Weights of a small transformer language model: width 448, no biases in attention or MLP.
MLP neurons of a small language model. Each row is named by its layer, matrix (up: input weights) and neuron, and shows model dimensions 224-351. Each number is 128 + 32 x the weight over its row's rms, rounded and kept within 0 to 255. Numbers have three digits each.
After each neuron's rows, "fires on" lists the tokens most often at its 100 highest values on Wikipedia text that the model never trained on.

L6.up1494:130162115066068164184157073073035124183079076155141131100089158155107159131122107129108082126114133129150123085154158133088158169102161126109123081145140125112095127093153091150091117129146132103207120181137163152117139131167118118148155133116151134035149112133067131124136081053128113128152154137107126124168101117145125102122141132074136066079154134104106098242158136124096097154160
fires on: "\n", " the", " of", " and"

L6.up1251:120191128095176089119102166113106137092111126168132135090151132054071087104121151116139122160056037095159118118066123119130139136130135129193099150158136128133137147143162080171076179099074100104045112077136125158120149068110146206094126137123113104128150165118156073118138101154059151145082151103124143107112089104108161098092155108154082164127095109152143138135153155109124117120128
fires on: " |", ")"

L6.up1080:152136107159113162101176175146157158154161060161145141158148172102167113127196114143199086143073109119108110143101142139188068115109137142114143071146073111076111129090176139101120105153133134133083086195124095040159136151143144179132096130146136166156100148112081114113137171133165141124156091171116111124144178133136118093141103102147120088128149104111184139175129137079134120156145
fires on: "y", " of", " and", "s,", "er"

L6.up1280:148139101101139130118121133151128076159157059115128136200163109090107200164121079133096123131179094104134102114138111128110145126152150148095192067127151091158169139107052125146125097117124124087130128129100036015130129158121113129136127085121160093119116142145095066138123119142074133124120173087170184152148085176097082111062158121173070115081155135088153093198104128212204094167145
fires on: ",", "s,", "es,", "ing,", "ure,"

L2.up1230:102151107106133052162147183137127133115156104166163127194069122209182130130139160144132182111087154136219113073140079105162118175160159073115059144149135109089099146122192091162105142176165136107108155128061125150136115153163148126099152131084117122136077110111148066096139128121084118229158158162131099113082133119095071066120157091158120163098110090131095112110102121163131142142083
fires on: "st", "-st", "St", " rest", " (St", "-St"

L6.up1350:193106112085102129077134120163101112168157111102114152054163145123141139137140105120145129155131164122110146089182112112089102060143115156126136127123109103082179090116137141146132174082112120086138125145123137116077076098206128110123128146098230131056131144166057127113101127167112114082155064099085102103127137136125135115081133129147083190114098115127142121179162152147188091187122
fires on: "\n", " that", " of", ":", " who", " as"

L6.up680:102206125077111103165150144161100143086100172104169158086046105134113103111104142148121102105124133130130116083073111094121108142149130114127188114130206094109113052154100154173111155118117147113052089085158185097122125103118180139109145132157130137080068172198130107069195097085169132189138161104100119119125134135151170123136150121199144093109158083166118108118225119165119116156165
fires on: " |"

L6.up741:131120135103138084091111133126122132110077138129158149112098134101155146126147132128131106204110123088114132087160109092159126167161138152181114105191145104193120060075123119148109126132112126133116080133102087177190062131060138137151155136104095127169166163192156115130160080123130171129137112113123102170153089147063120101053098155114135091109084097187123060208171123197161117117159
fires on: " as", "\n", " \""

L3.up1160:110091111094129161142112151182077117102185127078126126113134142140085141137129110137090113153191150122154083138117129118134044136115146123197113131093142112177169136110130127112117115123128158105143113128118077063135120174160164172195143141111142107130147144151038116133138142152139085209141094119070139048121115148123149106102145118156134108152114125115151094143092154112136145183150
fires on: "-", " in"

L6.up859:113145131140098149129111093214067089106144130115125166103122151087087129148099140135067099154170164106142151152106173059050184104152121176129095131147153062164144132105127094128123164108119124146147165104141119166167094158138171117154154144107148143092172200177138098123136045110105131150130129117102082165119072093096129110161195204143089091130088095133131118165135102125117119152081
fires on: " |", " ", " /"

L6.up812:120203111109093107142182075090120161139124148122142135111185192190054129115135115144104067093156051148148150148126121172162099167183151139178145107126165100096108131154069098143142159119130117160156093076084095130094087129157133133103059085169152096143102156157092098096136115144042110087132183123139117125150127150125179117150101139177069121105155078109139136165130148119121103135159
fires on: " and", " or", ","

L6.up852:171129142052102104165122135133115135133205099125150172142129181086063155197134118138121135106162136137086093112102108082152137122167127041122074153160123099135151068128138109169142119117081110132107135172126136123104090117152161111211159112161171113144121154190127082112132114144133111117135164071186120103078167116103134124153089155119113123144097131090138128160141121149082094121166
fires on: " |", " the", " on", " of", " in", " for"

L6.up1610:155092141151106087160127176113116084158099194176107142138106120115158134098094106149143141098058158120166073138123145132100186144178133109134141119096144154110116152102099143152111094146146092144134072111127102107041121125089163154069103110217151154134160125145200155127152122154089116163151144088175159138136119131122160160165176157201072150121189066112085122112194121104126119124094
fires on: "e", "ri", "he", "’s", "ieu", "er"

L6.up411:137184030157134155137157151147114120171110102137143095106118121089096170176139128135192137139118067087189106153103100111117110155063108152129110116176126113077195169115174086091130102112105122087113125122109124069188125156092099082128115177105198101106113189179104138076161117099115109130126161146108106126128147160157081176147153090127098127154125107154121145154158178116125109133047
fires on: " end", " End", " re", " back", " out", " return"

L6.up437:166126100095107113044079113138119149161110150091156126130047173127126198145137109131138127090086161133122112114157120155146111121126101129122147068137184160148122160111135130134133189136157143116129125101135070105104118073115157165099148140117122136132147137102138132086124112116115089107149100123099105159146153163049120117080120111150115135107114051109111134186143142168205127167087
fires on: " as", ":", " include", "s:"

L3.up227:173201086152120073142201139166112134201189149094128138090074084099108167133105068168113081166132122108144107114148221141127146164136167161124141125150142071114148113118124149183102106132129156081136109119112155093120115164178134045139144103134159154127103135195132128137070119176173103138140202129077208198146159181137132149180075154090056106114107099129179105126161178138163117110138
fires on: ",", "i,", "a,", " –", "o,", "e,"

L6.up1681:063118133076108165158160100151137064156146104141165113153137123181173119125094147119074164196177135163150134114164122151072198085129103128172062121202171080144118101085128126124156133138165158115132159113132052167112087141089109150161151068091149134073165101122106078122099126100126146101127115120092105150140096125135109056098142134119141075074108095100123067187164134113096128128102
fires on: "\n", "-"

L6.up568:098103058041154153119157191144134139109077112142138119195165124125111126132094125130119135131192097156183085170147083148141099097127169168129095125140101092160153153113170124106136134165060152115135152122141084105101130116130137076124131129157184098130155092126097117140144144159096085133110150142158157130111151175107097155112183125171139042066121131055159129181187152114161062130075
fires on: " to", " out", " back", " up", " north"

L2.up1755:216145097183121092147172183137164193114089111086080098132048118114122151141095174113113125081137088144195185084190143107070164174132084115138124112123121107150137134132123166154166153109073101181075067114118140132073152042175139145169110118148137100137166105185114144083178151119115109132153167100110110114121173111149153146146107112184115118120142129144148108149088160195141142131163
fires on: " |", " was", "0%"

L6.up648:125187119121079099155165179152143160138098098132172117048097126095138161115123131122093090118095095050100094108088150154150168158126173084112147163124155094107119085168163056142166103140125117085153059093080125154161147149162183181102102113156103109153104148144127115125127112146107119138161154163139169148124049128113156148121142158114133146129183095185110158147142112114165104196181
fires on: "iz", " |", "o", "usk", "ig"

L6.up236:138095106157145133154082101182112153172121101134132146119158187135087117104211146119106088126146124137136103131165134074144150138127150093167119128150198160119121151086102125160190123088131147144116127133096073098165077123071158119037154099091088076085142126147102135084124132153113092125185147093162094180134145128130101080097150111169131109103076113093167130145135137120119134137186
fires on: " The", " She", " He", "On", " It"

L6.up818:094094169095102152200095141118153117131103127128163216142168136175016143176154075146118167113171135090108110119151156147127083124076162104169112076148146098122160080122081145144142113131139108163158113120052130083110136151108107132145128099081182128127077156102108121110105143128144101081116132103188082183136094104115116124089122141142108130124115125136172142160122133149128139133126
fires on: "s", "s,", " as", ",", " were", "K"

L6.up1362:136173109122103107172145202125138161101152121139135138131144117125126150157109113079119115156066164121093135059143126065126139151092185073125176107118096098153111104111147132127165140122128166106102108109152141101157086083147107138080116126190173099140119105135111125116107137132078145133108175118118073097157173130155078121173100141141159195076157095086129141139158168173163129143135
fires on: " |"

L2.up621:113112136133151117132101105096181130073125137104129126150136175162154162140110095140122123115166110092174143168192139105133124132149196113192153122158116090186116150138145120118093166093161059131139168087084081105140119083106189173146159142098140115110086160129100100103169160132079056129188141139133043107149106128167157116119116154116109195151085145163112141166121123119158142157164
fires on: " |", " moved", ");"

L2.up1553:139163109100117056106209136181139141147127151132136127100100132101159105137138093123127057100126120117144103116170144125135164181168132154151177133093136071161115095122129111223096077103142164141109105131062143085147136149112134139125111134150128143104113153130161099135101072127068098136162174118081110089089140132172147117147164113170165084105110109069122067149155121201136132110111
fires on: " |", " for", " in"

L6.up445:164152137152125145056151146150161121076144145165157148171136167136072184108070133151097114112154130135130086111094166103091139098189149089169119146121101113170077122119164140205134136113116086127095119090125170150144047139127190122140143119164143106103166118136101076184090178098088091184126163078176051100156090097122156120056093152136114147084109100144103125130173120139125146114160
fires on: " |", "-"

L6.up509:115222132130137143167160125120107168146165115114153092111151148133085160165050113140093088179200125149137128144167080131091156164178094153119086118163146145163091044095097081146121118107140113079185106086067112135081088140143093164144135042120171154108131114172126050129070107114095139127195108161119110176142151134104142116109121116138117124129109115102071097127168167157106113124152
fires on: " |", ","

L6.up55:109153142068142153164140168153092090130078150108126118120147168101080158102112066135112169071181131166163099051133102110077151119146097117177118142142150114161105087041129174180127116085135139112178148145122116119071090151109163174141170123080140134078138154158140106108097131077083111114168124147119143143136105139155145067077188119110114120106096128057117074145147129132135093100156
fires on: "\n", "-", "==="

L6.up435:145131094086114132092177148149145242111104144159120157160080104133138171146051129109124103109115110087180154088203135124143102088148219077210165123227111108133158078125093099148083122090094132129130088105116113116169083101147143176184106126210171137139149135136107109117128167120092133124128140094133067105187161133162145134102119148169155201074157104194095226198066131158167104152150
fires on: " |", "\n", ",", "s,"

L6.up1756:123210129063128127169114178233118134123137132176145154151081095109156123135164089101123105160100153078091174129103115080137119138125151133193126147153168084122171088147150121102136091121095139103089122072148124099159113105123121108137088184136131144138145100150105074089137123153133109123184154129076146157100148158124140090163121172175153154123149115163137104130159133186115106151179
fires on: " |", ",", "14"

L3.up1205:073163143051074110154149115144092119168132129152097105163157151132112155140077124180091159183131108069151038105120123075100127151123138116143150109164155125195152144113163112168135095155120122155144113114147071121094138123114099198178054175168147180120158110142104063144126131112117092107138182176062104148098130121145185099135176134195121119125106116013118085133191120117132119096114
fires on: ";", " the", " S", " /", "-", " ×"

L6.up860:210108125151129139103127173133132165147091177160144098130129157080132178135161124124073084155095173118065119114127136080140119157122124109131120055134144102139143188136127125185054131113133093119094084118199101097158102055174140115140044162118097131117140155120176113147127088157143149169126176113139115108129015119084105081100122143193134131065162133070089167155191146095144082154174
fires on: " of", " a", " two", " five", " three", "-"

L3.up1694:158121131120159130081156121137086162173089176059097097148097119094107168181104054157126142101196163118189093148206154143110122101109093116185156112103142150124255095100116133096140097087155100086105088118078112094088151070082135146175133170117088174109151130147096111093111169150120161173130111092145132138074137157132178152114120148094124077135098097103166176091158110152144136151117
fires on: " d", " l", " had"

L6.up1589:154169152086141146156196160117096141147097064086172100133145146166137154159106184106108159101106087096113179106103182102158149112096152115202143112152150091116114131079082149160182113143075108137129153167149151133129143064143128160151116096142116145157121172156100153123132164099142154113167165144118179071123169127174131116118124136129087130092105081117155116133198139130108099159173
fires on: " b", " in", " p", " |", "/"

L6.up497:171173060080144124150176131149093208105111080133135150109113154073145180109140112107125095143123143147093111079156103120101096146145139094141117103191192125082135134168081123174149167146148140129134063095134160110167191071143135102088104117145132104110101122134140106142110042089122100103139105092094165140099183123178147107166185089163083094113123055094178099178134131111146128196123
fires on: " |"

L6.up1624:118185116169151088149134101139137138103112126138188108095061130105133151113129082147134117081142141064114085115108094113178142198122154194116157130172134125161190063119140107132101132111136140115091093096124105169154138118057168152115135217146135134119161097159120061140133069110160067171163115078149164109117120152173149125102187182174179103113069129135142131136146129192108097125107
fires on: " |", "\""

L6.up527:154134137094112158139188134102119132134081116164166137163110149108127136196128140106104169087071090120157064114103137106097127194132176127138118083105132109129166095139110131186086129101122107063147031108099081078096093110149201145135109123226143079125103192187142121142172106109148105145125207069133164147143107112157166096120095117143149071129193147154086177163196157170122136223129
fires on: " |", " him", "i"

L2.up468:148106122163120213147128116140164076097089135134151136156132128102139123161115122135132150139080103125153154129117186163154124173169204125125103095151198138122092130128206116160160200149107108058147110164156135121157094126130120115153132107133203163104071110199044158084117136139164128145124126127138128156121086114135121168137113154136095141137136104055120164092200129122141137111182
fires on: "ma", " Ma", "ha", "ga", "va"

L6.up337:134103108123096144125100144188141108105116129115149141097143154117107166159068071115050131148123154095137088147152132108058189163180146165125167106143102101179170075172116140095094187140094127127115155093117129174139101093127203101090103133168152139072136141151102100132118145152124068129148197108108104101139110116115161147124088135167122152081141135198164142183167105185111092165127
fires on: " |", " /", " Club", " Team", " Home"

L2.up1468:136115070155151169120104091133140185136076154144102149107116192164109139137063141136132088095106153079124080127131121114122092097112162040142132062082177099145182145114170076160124085080158106078106061114163133054145140083098143159124139139145196061061137120140123138117155093137118098155159201152133098108093100137160118136102155152121077131149156103135205081078117132128143133077086
fires on: "act", "ph", "id", "ith", "ax"

L6.up469:144136095135081148091152116158133144170140143109122125130133164151148196142114148145101093127131130142141104108098151105157088123096099113168110112137091126116144176131108096142134108143140096148116115144136095082147096135124122136118124125088163109099107101175157073132155127125110096115153125206117119126090117141106103151150139092077066126084104093056159113118125148110144099101109
fires on: " in", "-"

L3.up1228:163092153113055128163131182166095184137127212132139144155148160098144114146139156115117177197161135115193154098144184165138156127134138144139089087137100059168131043177146127146147193126083124130116157120132124146141119007101110168102112114126150148070147182075060098114173128117161124118113114106155120137090158144183171141171169115116122071097138139139112151153131129131178103127098
fires on: " more", " very", " how", " highly", " too"

L6.up1041:122172103177092160119158117111097181184129119122142105165169149136113202109079143168102093163109148123183123128161138148104137163080170120122174104056127123146111110135083096190102091186133121137089078166068161182159151106177143101105133138074119114182132102161087137100104122113174098150141112178068116111121210166123094131127172118169179117116096113132149127105175113157131101174064
fires on: " of", " to", " –"

L6.up1623:126079116060182104160109188105136069121106135069133129186150129205090136153092119149065142170091081136135156071152105091111164175114131091132078073150162123124133157191168126161111082141141138115098055135122153129167091140085151186101147173072147164136108150146158143174091083157066092136177139070166124164113087119102097160078121160109159145130143110103125152068113134206140099095145
fires on: " St", " st", " (St"

L3.up1571:142214087133143124123146094114157138104123128137145122162138107096064099097119174128163116161140120093127066144130144133107107173180158110181056089101136125125142057089114079106132162131116111081126095114087116155133138101172146139142131111140139162078115146193025132158108123111038087137208120104074115183120123124160166118079141133164088102138118120159115083121139118105134109132110
fires on: " song", " single", "\"", " Band", " track", " Song"

L6.up798:122155135092135127134107108162147126105131102081146106142202129125116144114060144152108074226184151140139102057154138073112154151133125100107083145174137062117141117140108129149087131170141182150121137134078147146093098143088142134113161133069142153122145092141083092144119194070132099136146116188065099146092187123078132098116183139127101112128085103089127087158157143134111124093104
fires on: " |", " of", "-"

L6.up1530:126176118136121101145144117166139105133143168127162125077082145087143120137136049166093102137151144123161075128138158154111147146109160163141145168081092155196099113152122121138122079135079107152102114124149148119114146041102093118088104136206132116090148153108160071084070117198065109099160110117058105111136144134188167098141159141195125143145118103084100108107207145147106143156118
fires on: " |", ":", "\n", "s:", " Open", "-"

L6.up618:106148168102136113136156157161120190137140126185152066130084144182083194161063059120068126127139177118137109108124130125174058152083195065114057121124122104153124160159089130164092132180144193102068132137151110121124104137165129132123100114132188175144166156100123124144091158128110070139135133096078159109149069162078098153093182082083112174099170091053168106142190145129165082135138
fires on: " by", " on", " with", " which", " in", ","

L6.up576:178137095044142095174152184183135129116099148161168129141146149175133153167069127121180132157186145188130105200075196127078138094177175134135108121160117060173132123121131096112099122172075091128084152140122081131145067123140208099147135175135110123094083204152066123169127116068153112129161136128128126180219050115163157105091098163130087102134119112183124159150101131191112124129152
fires on: ")", " also", " had", "ly", " has"

L3.up236:139141083162102204098183250169124171189114135150143078153145128131159172165150088130132113170124115135147105113164166105147101152114135144102133074173131149158176107126165176145085104192109131050131066190144123091139116122144113092148121123163129128151134067151137130133121121111123130153112142131143092127130177130138053126139099152122113079111106115102142151146158250201125106135163
fires on: " the", "|", " a"

L2.up179:134197071132141103165141119117154103131149169164185105110152122126162111174127140138120123144162152086156094121178085156121082187160179140166081079112138112129150128116085132173119149104113138081129096162091086128111063124137156138179144107162227151135093186155091132125093146159117072104141127128158131094150179159098134153166137135131107116156135109170142086178134132142155135149105
fires on: "),", ",", "6),"

L3.up801:164084129131150142109113172121108230208113104124113090176167122091083189150167105139108112187089126143185077100192127119173122142127141099116124108191116101173101115062139189113105063130157125092102118133119083113127144107196154144188080123178146164117153143114107124183140112131142145142183156170168125157131142145155100132134118122115153108072075147075103184066158107127115090135184
fires on: " the", " new", "The"

L3.up1592:146170035112086146134078133085128171126171150179152119114152092129085099140137149098147040123182114084151168099129159121115081111135161161136114121150114144154097080025108116129145156119173104105116159160115169173090144080168129128100175149090184130047076082165116155109076147051078115126197142101144121186139103126159141134086120163158135099091150112141103107120075133116133091115089
fires on: "\n", " song", "|", " track", " rock"

L6.up808:221113119133116137097161095113175091107097157089104166180128156136139092129107137085138145169186136132159129136160135098130110139146118157125072160168133109164169121156182132139112178114121108099140115108067156162125112133206180175120128163105119111008104179140151108068098067148068066205149151133131083122191134156206154143147130085091111077087124122128099095114131130198148090201096
fires on: " |", " not", " %", " state"

L6.up186:163142149114151084116097116085119123146148163146129116119094153154014170086139146158062111152103143071159116114118122170175078106076133071127142101112139133082088158130107167145129075159110125124104152117154118164137109066200116107125115112082085158103102205138095098118167143116101167194168126139120126067048117144159094190138141093065097103125129076055089119100163152146165108138093
fires on: " of", " T", "-", " d", "t", " D"

L6.up598:187175124123158111196139170147097152093063134138161141109122167115070139148151156105106116131114067090115112111075106084131167095083130154180109158118165156142128132166187033174127155133139069105101130142114115142123138108126136145121099208109094124072140105130176104138160071125060135142153170162095146138108113122085170134151148142202099148101124124141183110186128133164172104127168
fires on: " |", " be"

L6.up887:138157118107144106146138075118102160139227114046159119095150111100114184186108123137169059196172122123165146114147126148148144115102153129086125079175108070119085095123177070172113143103133162090127091187113138145127137136177129105133131157110148152106151090111089079118083182118145076177128117082110132093142166172112171132152112094130135206114090119112102137132152139133130099171130
fires on: "est", "red"

L6.up1049:121108123154114155098117115153149127104134088095128123115143137149136171162105195153114114141084080173206110130111099116125041097126132130148113063199102110144130120126152142194154096180163125097139063137126101130083148109114158164108134094140133116087106121144124124132063122176141077115147121125155059106150165128139059127132155131115141110096154121101143129145110123114221108112099
fires on: " in", " In", "==", " on"

L6.up774:154168122111093133094122179144133131156123118145124112152118125187065183119124105132120072136053143164122075071154181101106150130168143109156097074160141159154130098110172102199139136186123115112156098142148103115090128131134162155196066088115181131142183137151097107150130112111147118163163135179089111157113143167145082120120105113142114110085133098090181119099150150148132131097108
fires on: " the", "-", " which", " of", "|"

L6.up1239:160130111142119104131160112134162160129125173132143119113100093185045214134169127147128139162130116103181098125194106147120103133183139123156162048172147108138147149109157119109113129108089144111116112128125131043148085087145153158186126141137193131074165198135129106020115116070157161122185098122067142171120151196133108124094111137133099144094088076151146091215125130180142089106092
fires on: ",", " was", " is", "er,"

L6.up1787:210168132092123106135152164124129152102126122136137157144172151089068143172111122140123078108203128137133084138081106065124180147099087129121090146085122158091087065127171077173073107120070139131028143108105160149153097101123149159128119184137118147126187112131128056099090130162088145116150132075067120095140156118145174084151121134150155172157146141083127093123186105158117102116137
fires on: " |"

L6.up1570:138127098158130101128160145097132129162160170207139122148108182142110153170109121129130122169081169148179109111111125137197109132059096072124102099157157169110078183132100113125118137140212129165107061172140169113185079125167146115104082131104142186153144142093094093113111184157124106101124153128116111083135169131121096102118172104085111174165184059094183092150212137135126106142077
fires on: " of", " in", ","

L6.up1550:226099112137106107131162160071171146131092109108145080102151106125095121131155118140122069139154115133163130161097135137202064119091109140154110109140201080126092118106122151170076120132062151130093126143138099106117172131143110170150082120197092152101122122161108150095103095099128133124207187127148139113135124150113058102074114126087052087124141092123147174147138140149122127142106
fires on: " in", " |", "ub", " B", " inter", " C"

L6.up1432:150102110124138133143175103107151126127097140101128116160124148130204132137134142133149093132128127121150105146105137119083156117144134160177116159151090136175174175121179114121079157135155142134088111135155131153118136083164229119131101108120141163094119164111134057142104139135160039183175123109139133152105115138115148079091087139127103124107120130119118144106189115133191116132153
fires on: " a", " that", "ing", "-", "ed", " of"

L6.up921:148179139175079173122118110149097126142103103120168133153149123139125188186074101161122100116145141171165078164163099182093106117111109130132124098121166162069160140102152070081149196175106095114145123163098128128130075164181122100156143085079140091134111133173046116106190156082111136134140108138076130078106172147073092144101169145162142079147111141087155123130146113168115082109107
fires on: " dec", " conf", " of", " coll", "oc", " pr"

L6.up529:115132117165139133116153112094106157097120151109147089089110060108073133132157086112103080189099088149143076142142160108138108153128108139140133085211155109161119119060103136124106142105099146136155129126103103165145139076075151153108118138124104129125120147201176119141147157076096147142098102139100097129124136159072053186115097146079167153120069111116137112168145148133132121154146
fires on: " as", " the", " called", " \"", " of", " a"

L6.up697:101149104132118111140134126112114129153082088091170120174119161115068164145110112143077076133115135062150073129089153109080161116102140100104149118182153134163137115115107132188065112134165124094175136112159132164160117112099169159176169107144178133138132174185139091074103145093131124123124087141086143120107172131133150143094160157159183135106087088114100099115225166133123126126141
fires on: "\n ", " his", " from", " with", " her", " of"

L6.up922:145106119146100109165096148113183111081172126135186151107156177151048178135071143118095090100114135072136113133121158109123195107093145159213134146173113095083097135133134135136091167119101121123125135120121147143153084131179181135100142085155105110091089141186096080112120185136100067089103196127135094075194090102123184163107079125109114134086145122146164156137154149176134134120170
fires on: " |"

L6.up1209:175080158094132107147143041113130086111143103072118089163105189111103122099080140106129119126170115157080154081118097094136102151121110129140103117138158127092165104108103088125113145158117135163156111094138147137078075111172138121173148093068137095090138142089077127170075107078157085084102135126121031115123181113124146125134119130103114136117095131157121145145164133095133103057145
fires on: " |", " of", "th", " that", "ion"

L2.up1477:145107113162140102124192115160099083185174155085127134138124120086072140133147154174175058126139142081236082150111109156148152134067102085156118111110128102123160141095118113173125115090111120161095068179095145101117091124103116076099110142144136100165177063162070104155150143111190118134122163125156168126176141148182129135145124111103100100151134074103133141078122113169108120153134
fires on: "est", " later", " Later"

L6.up531:166147142174161099107161165151137163106146127132103112151145160109115100132095090155115142084123176097112089145156202071166184109172139115159127144173112128158177115167144150105112060221092112137099141098081159149145132126188171133090130156164136133096173146153096086045102149120071084131174113094129102142158089145152140113122128127120139188146135145119099088112170136188110102124141
fires on: " |", "-", ":"

L6.up758:129120108098097151113124135105110116169141111177143106098150181086081125144140049124180105143107100139147114160141118146146116097081111120106089085144205076151102127075150102166077169116143126134149046110106113135167176113147233163164141073113151103118132095129166176132116089096123049106138144150142104226159133205159109140165154146110086118137095135149165201109166141155161129186125
fires on: "ed", " new", " the", " led"

L6.up339:141147154105125117140113181174106130138153108150168150128100132123078147142115160107103115157156151139100109115136073109142168128060212123122113188088109163110185110102138118165143099139102123089106092061154158139130128095148160149107111090079181140135086095142026082123145144137131118131132171106130174124111139144136092179129177151131132131100115073093145176125158166118113120104087
fires on: " by", " |"

L2.up557:149152080073112133150146136082137187126096143223138151146115047069111123161157177122138136139093067122140117143101152128111105170135168142165123144065124112142123097098153084082091097137138061022090144137148164169184111127170131168132094083119165111082149066112123151115125102124067124185185201075100121200158146147120113112122153118180165118162169120141140073144135122111139114134102
fires on: "\n", ":", " =", " (M", " (K", " 4:"

L6.up1619:196135067157041113085134114110123161126155114131153116158066128146113150087110080124150079076152156094118057080185114172161159171095162143184106074117155148104144109056113109144128133141135102136154093133113129140077109100114147127061110071159151154081173117124114108134148164118173115148172124080149149122110141131107156133101167095125146170127111112076144181103161129158153136145123
fires on: "ri", "u", "p", "m", "r", "e"

L6.up642:202187111100080119121215102179104109114120137105157143105075111110135098121081141148114070070152148056091136084124163155073160119127137145067138132134100130138115135090186094148151118110078089126095118097142164116115122054168100143102113128118103142095149109130102114082075137132137046113131123140109105119167132154165131121093122143179114160133124099143103078155076131186148092189099
fires on: " |"

L6.up1195:169146094028132134087119123112117150130128111085152139120125142166131189146098091104142118092115133051107113149120162110175096118114104127213089120118194171149142144128121122141161120234141141145140119123160114159129129115136150147056102116121150189131141132190173115103157135156093108148152071153091048133177131153107118123136145136134098064143127096122163094118209120166200142107106
fires on: " as", " given", ":", "ed"

L6.up706:184151128115095123118134107102117124091114116151146118113129128127155148187151105141094133174101134126141127135100144113114115192111122128091144104147156181104122119175161086181077173189148100126076103125051178102114150045145109101085134130167134075002143155192110103060140068182082081121163108142090159105079127118178101125156150104128068135109154064146101167146087145163145111099093
fires on: " |", ".8", ".6", ".3", "ep", ".1"

L2.up1235:100162053092141096060125131148090136159144132135140130123132160125124181142078176121151093112113168096206039141085089158115099126137126067107070102159116102117160072141122118196129141128142124098093146169071138142078136154143111105160134085097122134174135114170118145081148129121124111173145188158147154168143116166067097104110121133136125088161102129093172098165077156176202129115158
fires on: " based", " Once", " Motion", " directed", " Transliteration:"

L3.up1035:120216122099141114146139131133122105150126067159143122167129111163155204148187139113121139144125158167145144066163083116076132138122106126127070134125172142174108136011096156101194116120085133101151054152138033107135117106101106142149123128109163106143087177146120124138171115088103153099164111158112173120136187124172108108111226162158108136107125106101108099152185114123128121131120
fires on: "-"